MLP neurons of a small language model. Each row is named by its layer, matrix (gate and up: input weights) and neuron, and shows model dimensions 0-127. Each number is 500 + 50 x the weight over its row's rms, rounded and kept within 0 to 999. Numbers have three digits each. A neuron's up and down rows have the sign that makes its largest values positive.
A block is one neuron, or neurons of one layer that tend to fire together. After each block is what it responds to, as a language model described it from the Wikipedia text at the highest values.

L5.gate0:528607498481478492516553509472522461638547494505500511458454598443508498435496483497471480556461409432463523485505455413404565531496564616488513463641528492475430428506571473600463448527467541455568520542472529604551542433502617532480470472498572461575567523518500559509471473472479553561436475465494510482490517460508484527517459492544443548512477500390482481480541483449419537461436
L5.up0:566469518562491490506598454551461474493470507525441547560459590539559557550559502464471487483531560453557521458417411511594390473463480559541594472483536467416497512504412543574536461491451483440462412465410501471571462450473565456465429513486488552461550526410487552603413452407476487461404424539508430422506503521556457530506508450533488524515526417535407395476439430443503457497533
L5.gate147:492541499484510509562492399448478466468537534410518514582572559522512438485466489372528492493462498487445529550501509382481506522537472450466516448540472495503460438544483583576473479537459515435551426544564472456500509450435553546540481467493556423535477517527468470493479489535583476422429540384509455537490561553496400541459583473504443458521469542377470502437505540429485531461455
L5.up147:545494452596533469510412511536499498552506487399465536480414497499533568543524529503453439433591481437555556549550518493581476497498500566543478479461489454450520489510579487563533409545471475501575456488467545475423606534504531588488463586439500498480543510517590503554475514495516506571481529516541457479473563471492453520511522535444540518555510483491466460582478530515466476534469
L5.gate182:461535400526405428468528528472504543513401525530459545450437483491539568541527586507539493422500542468519534483475498462512527428493445551412521524639568560482593461540531592441468432483486449509481479555520572574488483518457417523571471492493570624531478475463551561464483464512517449472446429500455424453465530475448522493443474407578556475473523565409550432452517541563542495515490
L5.up182:487535510503466531563557534534592537566427514490512499455504471470434485566501481440604539547499517479472580458600531483461611461506490486492526525496455526511516462472656544447482504471439457504544509458520573468462472508481474435502547494461612580555458599485568448500460452602575522474462435476489475470532585489540515452462486479401461502518455487522522521570518570539543443401527
L5.gate265:575550585646466478529503483489463423449475531499426454512496431548472549457598595551539499439469511552516497428513498603584484534552491444582533547563489400510523466656498434473496456548553643412530455476462515383491535459564505482503542570474517522460484520587518425529429498504496457418525478426464552447495461601581381557567466441502488509493517569441493554490503476441461517552559
L5.up265:526555549511486505517495492473515535464462407521436545572493490598481418483461590584458461456471516479439427490521387426479530610494561517521518542571484533441535417521496463580493596583531494481541510486421530567566432478530484433464496517477511528482434506510454529544508593529528436490500482569397508521405539566513456458561449411473537608481473573408437431467482501365501539444543
L5.gate270:461509546438671409524506600507452430530521612499433484529477464458517469429488589446440449553539452496492558528532550406485541471476527534518500516558458522464500471476588539525502491565423428494494454488441464529548501503492461480497545539471578397547596546490472532553498543509492506448563583531416513547539458489437517612492501499546498416539434513467460574549483468461553469396387
L5.up270:441552512488542419399572478525515525425543569528493452548511552436580524465533515457540496525517388381456476475541463467521485458521439455481586457461465502475435533599480522561502486463534467573484429508474555461490638545510568551495420515535519464559538466530494550566435515448452435634459527532476404488448527474490485610401444477518494488477514489509504553472447525453564463463473
L5.gate407:496451530458578511495528480566437475499529589578574508503551558462441570471550526498615481488457488350514398420442524450596463410533525538554495559569437480508412449519507584493499486584526424496466472525483498540549490470479573445481462499484464508565493499451515549534568529508587566514430455517516488525424489504544474606342494472487446416550503468595518545474446507508403521461438
L5.up407:482434517444513473558461473494492359537482547392502524416477475544417581580589486536493512486417350454561514453530511524462516478500402425546526476472524441455534445431518528481512408499463530495534430434533460533492490443564494476464530459466498531532509543519441506575381467496558460600477492500514533511543553460539530596494501483512538340510463478605451511530431453516472540393452
L5.gate450:566498458584435600516560483456465459440488492510443555464477405426578527590595517446575430502502452497527525467455447548514412477508501491458475512505515490504523434590554551410531434606525483407561510560365519558517541617551545527501457489492501411499460439473524460520472542471553471524542493495553488514561489484505436565502584497478483583516466611443428512376532546454495483457491
L5.up450:485542569470491522368554552576432499507429544513536552498480454549482397521592422501440459515521491567495479508470505511515463435488416447508496440478439568553533374464436487513526569457439524563514473444393460536456531613584519450573500525502491540581503514538482545559484568412559577510592492487501459504478505580572429498474486632480567484521459472407424514491478454444499495466461
L5.gate649:466560468478538447437575386515536422483451553444485504503571462468538440416524495438504358523499517456440433480444551474441520395509530521448489530457499470518484476550585558478530484575463516495477549503477471522399547570444551425556454451487562553434505545577501567511418507545495569501494436507460468479482518446519566451478538547485500463516581544502556482489540440511530476521411
L5.up649:516459507543450494482539485500478497552475508465483521394550584498501523423553543536505547528475476422557598520539506581464525524443485530401508498535416419576484431537454575451466562507572481512445524447504494399530471512487497492456549480543463455463504485535394465513485470586483494375489500475506475444538525534309521559478516483450508441536521505422506493454556456511570572491440
Responds to: Word-final suffix pieces that complete a split adjective, especially -ic and -al, as in econom|ic, cultur|al, Leg|al, Publ|ic.

L6.gate64:497549480542447508551477604487528479399409547481450531439444426537479463517464534532490496470477492493523432555468522532482496492547508595474602501400486543475392505557527500571411533446501463478534523512533511514582454450533451497612409530512559549475462539509603443490429565573554504519449508491534500421512554550585529420468478576519545443463502526571544417455566485590450561404508
L6.up64:443513543581471510495477490476444553561495629510573471520486450556506637528508535470602407486458572483499582469511561426457591644489506492409557585439498564414503483524524545609492517428467504495529472532390540473470524520537492484479496544405540521483440494493490495520571486543576543423594462462429577500514479463428530514473472472506438603487438513490542419540559422443535510535454
L6.gate99:418520497394492551456521489505600421469535458521476491470498537536457470445485547577481510538449575551540477436582505550473566515442458569495380466472436534491420505501541508496403425497461483533436494549518549505498560481540474525462514551513491565502544527488572584487515462478510459495496449578479439478492531506522519446495498547520536540556473459460463438548466437470498491433525
L6.up99:395497502570568515517490477346556589484517465465507482505470574493523488534447571499470452541457587590503566483491599451529520496540514486532514409514511490520476464420571528488502489525478534475592504538483511516546498416532512469539442512404513423463520519511485492593557479519481535585607481521482595547576441490563448475461407513505448428425510426502620491502540479454470478499489
L6.gate119:493575500405471562519504521468488482482505527501485489534498570482414570550541549559487510542567438409528414429426451560571428387468526559419494541527449468561546480439572502481511464394521486532539480489404426555396529521468535488446538512437501531538555391436444474472505466574441517609548481607458451530487512406493424480475478538517511483435489520521438558540518423508521543527533
L6.up119:472491435432546572534431466491458537503444366501574510511455509517457498494556517530489472511459435463420515490523491498512530532478515573478519528432508454467468523581518574604432507467516477549418538502518547457466577409434485446519535527471475515501546516485504481519518533460546562481541489526445528484541521550552489513651493583420543496489553539469359522484440511595429473521479
L6.gate128:481539509545493397464567561578490479534555449602512537505498554558499476495538508491497467525578528565483557464509529483523527497469516599551571487610378512476481565464607498484443478587378509515472493496461524464517513463493495499497471480543414475609455558520579478505535516571479538511444536479493588426429468447516488499503435516530522528470508476430389557564525416597545513508484
L6.up128:458510450512468593412470560554457445502426511494610508595491460547429533531503521594515535555521536493405567462552537538492511441455425566434557446502404465530490498540461434512470528488515459546476436464583442474503511480465487453463524618575539463570449441544481486440543486456506460518496492580496575467504560399459459450499461403539543393460467467461400510493486477511472550494434
L6.gate150:492478501522481562516426503543528512581506479578459513498486415464549519489582491548395467431557557429484588515507536575523535526505486530399454533461549436455536443554549552500531460425462533591539512484444427515513523475433480471513578566528489520433452583517434534457589420426416497523433542633483556567504546535492475549442437448504564482481479439439583495490415500552471468493452
L6.up150:484540500561448552561580497526499482442471499506472450455473520578486502534508554486477443544558433393414509615519538609509431447486440482534528468525441479473499532532440529472526564500464378506414502539439419409536505428513472455479548478479451555528592471443548493470436414497562468510472460471475601485430409460532511487487422532539582500578493526467469480596621579510456556491487
L6.gate355:460553586584495568462562505583573435454456544496549499460416593505496442481527450453502453438563517516555552557417555485542496465562490549562582477507438493482459516467471514512597437512532533523398475597447505471522493471483413498452565498436466437587372496451600418509465460543554507499592434578524495471508522515495478490545531487538591499457527557508457411378481442468466428372506
L6.up355:443559552562526495487532445510515519575528399524483591487597555549536521386497480536458546530456511532558405465504554503447499593477436503491452492483448470514573485468528439467487358479526541481503542582441568461480552486504473509439493497513500543486461495450592563485466422516513542519534494559455546518488488440409470509588417555554494504528528552572492473499426461587520504472416
L6.gate508:474460546408474601542483605455446450559593506510499642598530471591420524418483473453488481446447498438446547519438537544540480468514524443455460545470500499453538478574549480457589537498519559507487412478512489533527478447580466515500483452526465448490458526483438456476612419549465515542458416565494450481496518460543452474473488515516584540482562442518493450496564522481419491504437
L6.up508:490558440512456503451492424472547498567500500531473548542512429527496442485477604553477597523515529494552510583470519536472520610415451509454542454533527496590514496477608566394423582520348460524492508499484538521484491500461491415513527458436466485485472460550520539487423476484492601510554415574500475476354567408534508452435504535575490590485466458503483498525490486550561446495396
L6.gate637:428598499487459527410554517404534585451515402526537397521490522499500480491506575540536451468473433513469408466433536464394543460412478534457512421471472430584516500512546522465536430568527599505553501512560468526460462440500423525494541487502413493536595479453556507516515517570584546487528467507560482543525467500494574517488522478569521488466468538573528461610531472447497480462509
L6.up637:423512499599495533488482453442518477546574433518464514519544470509545480435565517492568509499437487495463464499526478422511422527409527460485537490501475418448478510420466529471494458552470554526551493550432390500452462549543488471547481469538498520571413467449467535460495502489513493527463487546498503445527331558489456505528557543548564516540527503502542553474560483482584513474444
Responds to: Coordinators joining parallel nouns or adjectives in lists and names, mostly and, also or, &, commas: hardware and software, Science and Research, Show & Prove.

L6.gate85:494518510557531497552448472480511397528377541527503515517473508460555478463505585573451495466453429474466508381556545485530572506504505532517558433560574432367438570515482490439479390504537495584506489460495542399565568539448528518527480571445445526543517613478584440516484559451491410435479513521577465556547481570472478455534494482447520468494492531470456536554584425348575463470492
L6.up85:501470502512572515547513457413503508548481584544503517445534564540528444453390520503409524521580447435537527491523562519600465466503401489455511465570512497518497366422489546534489510567475477541413425546515419509430522369566478582417477590481554524495523500496445560606470483603489566554482471540623562531515499538491547532507401468591537486471529568434476421466429512559517532500508
L6.gate106:462520540523537482537381537542483495551553500593455468461503476506561597512467510555417436591508468469416522506497458379516532405610524475556519508516487569559472500524499458531555526454498581462429478543492485559522464491576464496467461613375498524516466498515553597486557505518576456515466566431379466394443567489528496526474571461536500480570516410461492464437492477540569448475442
L6.up106:466565557516519447502451459535503528522534530503492432512402595417433496527529452470425545444505508492461540406544474435439482489501453528589490364517476499505478488516556518525489445470515431539593415457531459441452442548540446504447446556517480513431520488513483539509551529519560491491495498506521565500485517454499412552464508466516489522578495531451507436485419534476509454454500
L6.gate171:529544343606500473546515434458533404564481429565560457584433515456589537474475541496535501446453460435457406509514535516488551451449518481455462433466504494549520488460499510516494449516511450485515587471503472439453454526465527460597516459582512526508512527492504473536563430449576506545478516518478514453471461481549506389525510540624475587501443480575555499337497470519479563504507
L6.up171:508535505599522455554467535453474461481417481569519538604510515521566505451510484482505513550533481475608512554523435478568502490470506471575511507539481469543531529448490463456438498439467513387508522371551442505514458493488485588611346497474494391485480488499547560422510547479497504447477460488450490556509527521516487566419509463495529527389505528444420507431476410421519492569502
L6.gate186:537427466489546561513422543545497569458435527501452406530421428393520518489457468536517518464477487493468548572465511503492529561500449554549435506528545559556489477440507514525401506447427479422504504554522507455524470520500529462573534498444486570504460448497477579519578471463590430465586490500517451528486509589577463488449476582575523445466516487482542429430484565491501525496573
L6.up186:475417532514440501524431521518489493599456462489416503525605548505485450414516502441565404534454486434553593434500484436546463580546519565445519484473482557506399447407477536398520558492479480551403499543585551444447426448632457518472535510557506438576602455476565513508552490547502451532498437508521529462477474463481530484532542484448531519474573558460464569455566518515449534478600
L6.gate255:558568530459454555479482487449449512415462520507519547467430530411513443435493489473489518478435464397513517535525505463483476549524515502446513504469470568604477483533461444524520523514473403479501479467532416560505510595591455490616551486428503403471533466499583496441620559478442443565451498461523480616512529551506568459474469518552533529406392538504571451511538448440498532494440
L6.up255:478552441542329522481429537586459515510428574490502498527427563511497475585429463529450512523423512440559487475498453444492546544517539490559508475481499515470547475504397500463486457515525448505584343510522408554481600486551480494539504476482440454394540483513490585519523491540480525626518498456490432584474550629510498485507500498581573567441459561555417404549459524562614521520477
L6.gate352:496510593527525517532443488556590479539545551553529473424386607409442520503540490558404497499468547489501518463534517428516580545559471510436496479458447469412578520560520487501498447452401464543495572507480543499417545566529457460471486506587519460604497465574516482540548554534566492528486516446494506387483551531546421466542574402597503531432545517621529466489449538500465427450429
L6.up352:534542536536496492464465479564517411555503543471553527491620535492587495473450493495430500423501516489469438367591412492510536571576481507501525428499508512540537511541505507455434428447518417523473532555510431568513593553449437506486411512503507453580539392491462644470546486542559542551461472505520496454483522539470517550557545471424474474590467434497620378466505489542540460544405
L6.gate416:449451509606462527519488509443433456488526593501507419471502468495461519484542475536501513442449531514449546452535506475583489541530538416560547510481553506464458526447414489574452552457516481495509475492528378436477524484539561535595391665556546507547532583486451510462631521449545537547405478506590459513497489526572484538447490515475519484557555547473535434440400505442452449508492
L6.up416:557520420509550537497499551539474518594432571400475561490504528530486435507426373511443553500448481487486534564501483423552488530508497496520490522515445465487476480472641499482459559537420421592323623435480378472415501446504511549521489581495480556584587464555528485497490546467484538510532477556359497451466497514432569578588444491614447469474546453515521453413573506493522404460508
L6.gate561:460517497528596499461441614406620520493606523560489501479517529510464485453523581570506446406557610388489407470515526488501540507524509483459441579493498504531526527523535446548434437550540471446473453617456466503386475484573463502490495517484480558551439434451475523611486543503559517544403549600440512486459533489628552457543487580530501486494492565452471496394474479540450565516414
L6.up561:450438489560476415491547514523518457514578521479530494542475464547480565458522452530405517472504503411528520551472479478540541528508408515516537451554440431424584412433495546472583437565376597529554473560506421489495513577488548485445582539496382533545553473336551428509480419558477422558490462497531486465484565455542419465370554486564481546601465554424483521511483483384465429436460
Responds to: Final suffix piece that completes a verb split into word pieces, mostly -ing and -ed, as in receiv-ing, hold-ing, appoint-ed, extend-ed.

L5.gate19:409581538625599491517446509480539601494595571497470590599513472548513491463535520549492474449492463444404413436393445551476507555489447529468428584511566449514447468496603462560522489448491493526530465495456557494603536397469516481513491486474487536510561498444495494459460549521471516496419557550425538482555470471495536488561578518467527391511540504520380477439526473528390439562500
L5.up19:516443510492455401399484479473460618506488533401453512501492517532442561458598524545576468435458548522521490588477383586561562462494415469454515452527545431386482484492542527502399493509562527426471527481477546494474445516460485522500448557510540466509499542480539539503466552484498466468511465503548596479478452590530497541501562533519511492586460474497549523492526431485451432497483
L5.gate23:600503480543506492452460585605464546393478529553587558555452492453558506473417429511548458499535434533496470531567519418587498503544519535478423514505513504542397453417490462497458496500532522538537448474477412543421569423446514406475503517494564480524440459477524535478468521446538416459473488531412473500487504507441517581501406471552490386498429552442464574549512526482487432400480
L5.up23:579460528498451500569446447527440561585472503556485487471553601519472465470420478463502480530515528527478467540488548510471628484473601439529362462481535453507411467439593481462557492534497405551492559489421400476539522536524570444441447537441485584506512366523466468509451488546586441444399439577552575440415502487450460480512539544580477439551538584516468516573457476530497546499515
L5.gate103:458450502507393483501569617581516500555477514472509494522517482541503532478543463467480439498600538565592518497435522537623580483577486457438538490468422530374427465535512440543621563473487548460435506470566473493460517449561488496504531595538517522536442519497454491619517391567539425558441512488440388449508524495472516428532512596520408510521528491492447500516464400504536508559405
L5.up103:422500467482583501414483445486441522453507586598551485571533557605545557465523491524448476475539550452584467410502450518547482477555431472499540462497561457454531544483527429541501539517536557462446483451522415572526518440467537382495491434548536528445448553487468459563549497430478416551551456470507511524484557539623544535564480509539455469432472483475412517525581426579453552447458
L5.gate137:560462533472519564473560691499525529566515453528538393461478615486450454516567498440517552463556451510614446466477430503539502513511512516529518543534457444457497533542554483494453505439397532556444389452455485472586549478529536552485426456510563473598496505447436418523548466455597389430522525466532450427436443470466497501530435500514443490436522512462511538472485487487575514448586
L5.up137:438490515615461453411562545394518541514521518427470520572470518538573581535466454480514449529416447499561556513462511541545523445544502483530454588523476387528522542562547479540558534445425507554490410503486568532600482503494462557461461530538574518543555431480533442537433458499492505436443528424437459519426501516582480568515446527507523473506502568469421531549423451465552525462504
L5.gate245:495460565425419456510532417542452544510487422527491532474543568535474545515602448546468572387389533480493468548473513483533547530493534549449449517504389482498492569614568472494515426405424546501515441503536515578541483465486398428551436567510543502577433512481459515484602522482540568517512377466537480442445464490523460547542410493442513530528531450518594480475426414486505480479510
L5.up245:545548500529467528573491458472469584466540422529552528456466552508539502495545529516500464456571513538465434557524484437503630463546466562446477513502435499477508491575616629431535480477492533536489448521476568555439514421494399525478508474495486519518435457543490542428574482525471478513534372502535419445473454447438450461488461462527497380523533508583415552496518407450363512407464
L5.gate247:484437482537479528520552414542461466504491501527503478510460562471528525494465456491458502473500507557546498549487448477570537510428512510505501466462486431439507490501405504454518481529450417390397522486535488563501544552502485542594555578437466453581440483472625465497543495456473478536526577535455479498455517527394446544534496503584532553558483539480496573563516403415519534573542
L5.up247:520453496430551509434419542460508414525597508592528486543406643464510568410473442455496591536507552416594439555467500535483439460469474536415525571484499489439502540571462484466421495420536500533583491523482446491472443580448543548612573570484540466525556496414508578481493507582532505559486546445488441585492543520558517470542562603497468466491484474467444496468516402521610589478446
L5.gate273:458486551580523471362505526474492528389503525516534484530572459518458456486429589529409459441494543565476420501520611503536579451585440455577426525536420433505432471523462585493459490514438469502573408515406635522550462502465438542553544497476556479422500402432597417499522519456503480513482512525511494479571537538503489443606484535441526472459511516475556553550458406532474566502523
L5.up273:513491527459601393461389389422452600517452472527484539434497513489571468496497533539449496527563530492469409526453496515516513408494437427504479465559474477445438488500447483530490586494570450510478444420489528501475474625525400490552509524554538528585516503456509471465458479491446498566512507542571498489534519520474547486555507434550512462480523553440459499448591515481433467483537
L5.gate703:418559450484484424494538511524443495511554525547428479483506435472596524478433617408555470460545491513434536489540548497450535477448426427539448513454535546456554468504492487539337543469463556448429449503492536532551449491568586407551609567427477547462551474562488486416440500444443430597538502606497570479554493565493369467521482488500456534487494540474459476439522498483536429433369
L5.up703:488481455554522556478535523392526474491506514429430459504446508481516612449548437457429407536447552557527579430518512570590555524551475539469503459508542483583459539555475568552460496501492477653538507510450471489526472453412445563479453521528522502488495482508368454523465526552581478554541557601517497463522507494533578441467466464536552462544531477454463421464475516540442487477478
Responds to: Final word-piece that completes a split word, such as -ing, -ent, -ation, strongest in schooling words like stud-ent, attend-ing, educ-ation.

L5.gate26:528509435529573552545365514519567566531485557512517524468434484438468554449494507496502453489451534381493473623520521502547445412533407473502435419524539432418409490528522520510497463504519530555463437364550461525497564555512507537509385496426539549537500511455483447575489479463573391490405531516502483509507471459486537499528468517653462518513497574487489505502509484482502500562513
L5.up26:487483507558408468457477511433480516551505464409512431544487529629494566433430548474526438520435511576458556430462587446460468462604471448459522491397490533523574458488494442419513470645496486559548577501527517468493498630503525527516457441533504397484510523489513505525473495481455450526581422462565561498475509424538489524454604531561554585546519611513500490547580575462517469529496
L5.gate52:482407426459514466544558493487480453566529490439554393535482505421509590470547419378471505521508498532517556546516509516509497544519441567542455498493530540457517545442581524493435446410577491449511503568452500502496556554449468433491447534490532554549445462453504453478516392365565428444434425510472464505510496555517483436477520431493605387492504510481555544442480506464502517577535
L5.up52:486480514542560444472577594498525514580551464454536458540421447555480487556532503475464510465540504600515476435532534430495466551522433466505486458541466485510519436464455549418505586471442496475496584497558538531362589443561485527539495429497526424501476378512554481465582531465544486498430582447607544531453585538460551434554418556620483537560482582484518553487478483561481526403517
L5.gate469:550507473481519565518550558555442520535454526616469445474430584543446500508488512441472493553389442519455561408494550450465488532543443613392482550462448540406558423559506552534510518507609471430474499625443441530455530548552529560663541554512473436448465456467439458424428538637469415473576464533537551536430484448503545430604450540623531528480467481429570444459433435492495500566527
L5.up469:605530456570500467439458560469492463516536474537428471471402496548494558519542406494550440494539473511443501518537464539424528602526531537450339521554484474521488556541471466458502542525506441465492512514512406514428556519381433591462457511487586529451546552450445553509346554364470482425500510570493536455411562485580532567465377455384558562449539406459497534448500465451530479552564
L5.gate498:497518475451560465471519588470453539431484520538475479503444496431493492604542497580464447485512407513550422459450501530529549463525526558453549506469524528473519482450594532474491375563452464458538446561510616470580538389525475425455503488408471514486552409494550523534458495509570446565553504468427566514493598441488479456416436502456525504498561605539539545438481515497465453538543
L5.up498:363514503523472435495543434353490504515480521446457527508499522549480529502526516552458503471524436548534461518499461447502485502466468526472482622544388433540481448432517592528497469496406501538530469565523472435442484579529577561431505459494531473508588445554600450464468601578462541542468454550439516460542511472556590499471480507514582467577423480526508505613422492479543451412408
L5.gate554:517453506504505551521511464538561383443519508549471471466490513491496560480456469512463553428541513441539434479526476588519415488586520508495407481484464527525494551450505462505512432439395514577596514588553501492379471446570422414552572520553607417446450493383493602487543527515448494440488471640437492561490492428499529376541580559424423532514459548452492602556451376461469589555497
L5.up554:440456566576507518430488518480395522534535434465402481474579500517416519438475426454510590449467470472441466471480490483395451539497557451549454528445473602550496504533494387528487570521542455462458517473532456502457432599558593464546420571451567381539436497511454475494601469465528471506506477546553491501529601504482524492551598493495539449506523537461485485471417481503517528599473
L5.gate677:473450523487511484493539505520469487563464591542570552497536512414445481523412491524524489544420513498490437561572598531463497579550519462481415436532479554578498473537545546541488492532528492463604456468490484536461462502516422430538512535460537492516418437468498542471558532464490398449556475482464620495438553454506545536565450472604439507478467486441352524471522487388520587529390
L5.up677:509497492545484438629525510507550473547451532562453438393494508572485516456516491438503542518505564484543511511440586605574477539528480629579531523492433503550514503491483469502575493478502621531544532528518593451467443469485538493590474497414517506518440496443528530513413381473467435530543502584463486512532576476507546555517618445503501410496415516489450634502510483467434503580436
L5.gate681:440504507424462499460604460537451440412529438609495528439503503505500485581554457521539612517459541420520551483576487510446453474540576433589475492566414499475501452432511514520487488502489497565530518444494554425473546420522464465423535536486550419549509489502557472466608466504540507496428445570390456547526540442518573518495532409538505528514435521542518436482500496466567574514437
L5.up681:352521475565463457479464646415504493497454396516476528447617497499593551501453521567503525542438558486523573486513465554475489492407554439480453467486437549531535451485560479488486415463496527522544577523504503526441593584479421478479507488465466514506461535555473524457542522474469526499527493532568524513459535537519486590403513434546467573493600480508473585534575495506505529489459
L5.gate695:508534524493464544560559477474551555534609568545496455481499479580503556505464423507437552543508540545462497462428571485489471453471487465533371481554458571459505496476420487503488411499572479498464533513464498495494458488403456481503566542436619587580408553429492430506436589539538424520564452581480450524430516505499330449402466504486598463443504479567458513416460434519547560492484
L5.up695:514542420527497541588566477534490568508422465511468466468484421492382480501533547481513519441513561458571499558457366487459449463555431400517434504484548537541430533400476478459438467579383406560511529462477524517546423587486467425403478466503475596525352409479472363531490530495558444473498544505530566537464513517471474482480523482557615528504523486536534572438529511507397543480442
Responds to: The word as in such as, known as and as well as, plus word-final suffixes (call-ed, particular-ly, combin-ing) and list commas.

L3.gate698:427457564532537611530553517518426565519519450540534647598430549515501548418478551502464431473471449432468482538501541485631465479492485533530477421550500582458485538607530411526467551462491518513453479447495462502484528409480535539483441460492507491522503438466559526558477473488440550457491530435500483461510547524447436447447524473488590548549595417578482557514438371490451452438423
L3.up698:508529538532524475464595460482576526510613471450544513524517520577498464463579518448418481520437491544468466384518510531510552492429560454521510556547552526416446522504618427587411496498520525526471543442537592493555472574633476425559512420536504482456459422449402388556541445518521573513556467545540447606578531485531430528568446518496583489530484478385456558451512540487538480570527
Responds to: Final word-piece that completes a split common noun or adjective, especially econom-ic, plus polit-ic, histor-y, Part-y, Cour-t, Secur-ity.

L3.gate55:503482555547531547523536532524462601517536427547541559527469487407637478494509516512522466540497501464423495500495521522535487478379397531460546486485532497489536512591509381532545596500441565538549500484448555555523452527439442498553446457467492509545450512509538548432552496476501613524461512567585526502513494557455469511447444459573489454463506430430444579518498474520530533434446
L3.up55:504457544536492478421561521531523515578499482503527534521512509533537512458488478499492524492571494504507431501549479546460459421440539572492580470553465568534480479525479476499458536522472541475537496387521450539525473496481438487534354543388491583444489593453477473453494521448516397592415532483455483461534476467557560495544515568501476524575513465530459439403368477449460531501553
Responds to: Final noun-suffix word pieces completing split words, strongest on -ation in education, also -ment, -ion, -ity (national, settlement, explosion, equity).